MLP neurons of a small language model. Each row is named by its layer, matrix (up: input weights) and neuron, and shows model dimensions 48-111. Each number is 50 + 15 x the weight over its row's rms, rounded and kept within 0 to 99.
Before each neuron's rows, "fires on" lists the tokens most often at its 100 highest values on Wikipedia text that the model never trained on; "fires after" lists the tokens most often just before its 100 highest values on Wikipedia text that the model never trained on. A number after a token or word is its count.

fires on: "2" 97
fires after: "1" 17, ":" 14, "3" 11, "7" 10, " " 10, "2" 7
L8.up924:72 81 45 22 24 55 54 15 59 48 34 68 47 42 53 33 51 52 30 53 58 34 39 57 53 62 60 30 36 57 47 72 44 55 57 56 46 32 72 45 41 59 80 43 51 40 40 35 58 54 48 52 30 48 59 35 46 46 49 38 56 61 48 41

fires on: "," 19, " January" 13, " September" 7, " March" 7, "9" 6
fires after: "2" 18, "1" 15, "9" 13, "8" 10, "3" 9
L8.up956:54 46 44 44 28 36 64 17 61 32 71 59 29 33 53 44 57 43 38 45 60 34 64 62 54 49 52 76 26 58 51 63 71 60 48 38 54 18 69 41 59 53 39 23 65 82 51 20 41 55 44 59 49 53 23 50 15 38 53 33 26 43 63 74

fires on: "9" 69, "8" 26
fires after: "9" 21, "1" 18, "0" 15, "6" 8, "3" 7, "2" 7
L2.up1072:51 54 64 56 18 51 51 56 20 35 49 54 60 47 16 84 56 64 50 94 53 54 43 63 67 52 85 56 32 70 41 70 76 60 72 37 41 32 61 50 51 13 44 49 30 63 19 58 38 70 44 61 50 36 59 80 44 54 61 41 71 59 65 35

fires on: "er" 18, "P" 14, "re" 13, "el" 9, " V" 8, "f" 7
fires after: " G" 18, "-" 13, " f" 10, " (" 9, " F" 7, " he" 4
L8.up622:53 41 64 59 64 54 49 51 52 57 20 36 55 81 68 52 31 63 39 74 49 55 44 74 47 60 53 42 56 49 52 41 33 57 58 45 22 66 18 41 65 60 70 71 52 09 40 55 37 28 70 79 69 48 52 37 60 58 38 16 64 62 47 40

fires on: "0" 32, "9" 16, " Oper" 7, " broad" 6
fires after: "2" 20, "1" 16, "0" 13, " a" 9, "9" 8, "==" 6
L3.up292:15 43 76 32 65 28 46 48 52 32 29 73 54 71 51 52 73 31 16 30 32 99 27 68 52 22 47 54 37 27 48 42 57 22 82 41 66 40 43 65 46 61 34 39 47 36 40 22 44 36 64 53 62 35 61 67 40 54 45 35 66 62 74 50

fires on: "," 86
fires after: "0" 17, "1" 13, "5" 12, "3" 11, "8" 9, "9" 8
L2.up1064:26 45 42 34 70 53 46 45 13 75 64 43 71 60 57 50 65 30 75 40 44 65 51 68 40 33 52 28 51 37 42 59 62 62 31 28 66 36 41 60 60 50 55 51 67 38 58 39 69 57 42 59 69 34 63 41 60 07 53 42 49 44 61 52

fires on: " |" 24, " " 14, "," 13, "|" 7, "8" 6, "9" 6
fires after: " " 42, " |" 13, " |\n" 7, "5" 5, "ue" 4, "3" 4
L5.up653:54 72 53 74 32 42 62 31 49 23 56 73 22 62 40 74 74 46 41 62 49 34 37 47 77 62 76 60 53 35 54 64 48 59 54 47 21 30 48 59 38 39 34 49 49 57 44 65 57 31 62 35 60 64 57 49 66 50 35 41 34 35 42 60

fires on: "1" 70, "4" 20
fires after: "9" 38, "1" 22, "8" 18, "3" 7
L2.up984:33 41 48 00 69 53 43 39 63 71 55 60 45 46 54 53 69 46 48 53 23 49 53 37 60 32 32 30 19 42 47 46 61 75 48 59 68 53 35 46 74 37 72 61 59 30 41 21 24 35 63 48 69 48 34 56 59 67 40 33 35 34 70 58

fires on: "1" 65, "0" 23, "9" 4
fires after: " " 45, "9" 15, "0" 8, "1" 8, "8" 6
L2.up1031:20 40 46 42 45 38 56 49 34 53 56 33 53 48 52 57 43 34 61 60 60 88 62 62 33 36 40 37 36 35 28 43 49 67 41 48 62 57 43 51 53 54 69 56 63 21 49 49 39 52 62 45 65 32 41 65 34 42 45 36 32 70 43 35

fires on: "0" 30, "2" 30, "3" 11, "5" 7, " " 4
fires after: " " 20, "." 18, "0" 11, "9" 9, "2" 8
L3.up582:59 47 30 59 35 41 19 24 46 44 67 65 56 52 45 55 69 70 40 89 88 43 76 40 43 44 48 65 66 36 50 50 60 58 55 46 76 43 17 37 39 33 48 54 44 32 21 58 43 57 65 30 66 50 44 59 34 55 40 62 65 68 77 42

fires on: "c" 14, "il" 11, "ch" 7, "aged" 7, "ap" 6, "el" 5
fires after: " F" 24, " (" 13, " \"" 8, " f" 8, " N" 8, " G" 7
L8.up860:45 66 53 20 34 30 26 31 63 68 34 75 14 58 45 49 67 64 58 61 62 37 39 40 50 59 63 44 74 36 43 45 23 57 47 44 48 49 25 59 78 31 57 71 46 44 71 32 63 61 86 72 41 47 63 38 35 48 43 21 68 51 68 42

fires on: "8" 83, "9" 10, "7" 4
fires after: "." 23, " " 19, "1" 8, "9" 8, "0" 8
L8.up1039:46 57 49 35 55 61 54 50 58 35 30 50 49 30 23 61 52 44 51 80 74 61 56 63 44 66 52 73 51 46 41 59 52 55 77 31 38 46 64 57 63 29 50 38 51 44 52 34 36 49 41 49 84 62 62 53 45 40 38 55 34 51 35 45

fires on: "0" 38, "9" 15, "2" 11, " mid" 6, " high" 4
fires after: "2" 34, "0" 18, "1" 15, " the" 12, " The" 5
L3.up1128:31 59 61 37 43 54 33 40 21 33 35 60 60 63 57 53 65 44 42 50 64 68 41 73 47 36 43 67 77 52 49 62 63 30 52 41 77 43 32 45 44 33 71 56 33 32 60 41 51 40 62 65 61 40 56 42 48 66 53 41 56 73 65 60

fires on: "2" 23, "1" 17, "–" 14, "3" 9, "7" 9, "0" 6
fires after: " " 31, "–" 21, "1" 15, "2" 12
L5.up679:44 68 38 71 34 58 54 69 49 51 67 32 61 49 66 35 45 68 54 56 47 81 72 56 42 39 40 50 51 46 37 62 56 45 62 22 36 56 41 43 62 55 78 49 53 24 18 33 73 36 70 48 53 38 46 53 40 50 76 53 27 71 47 44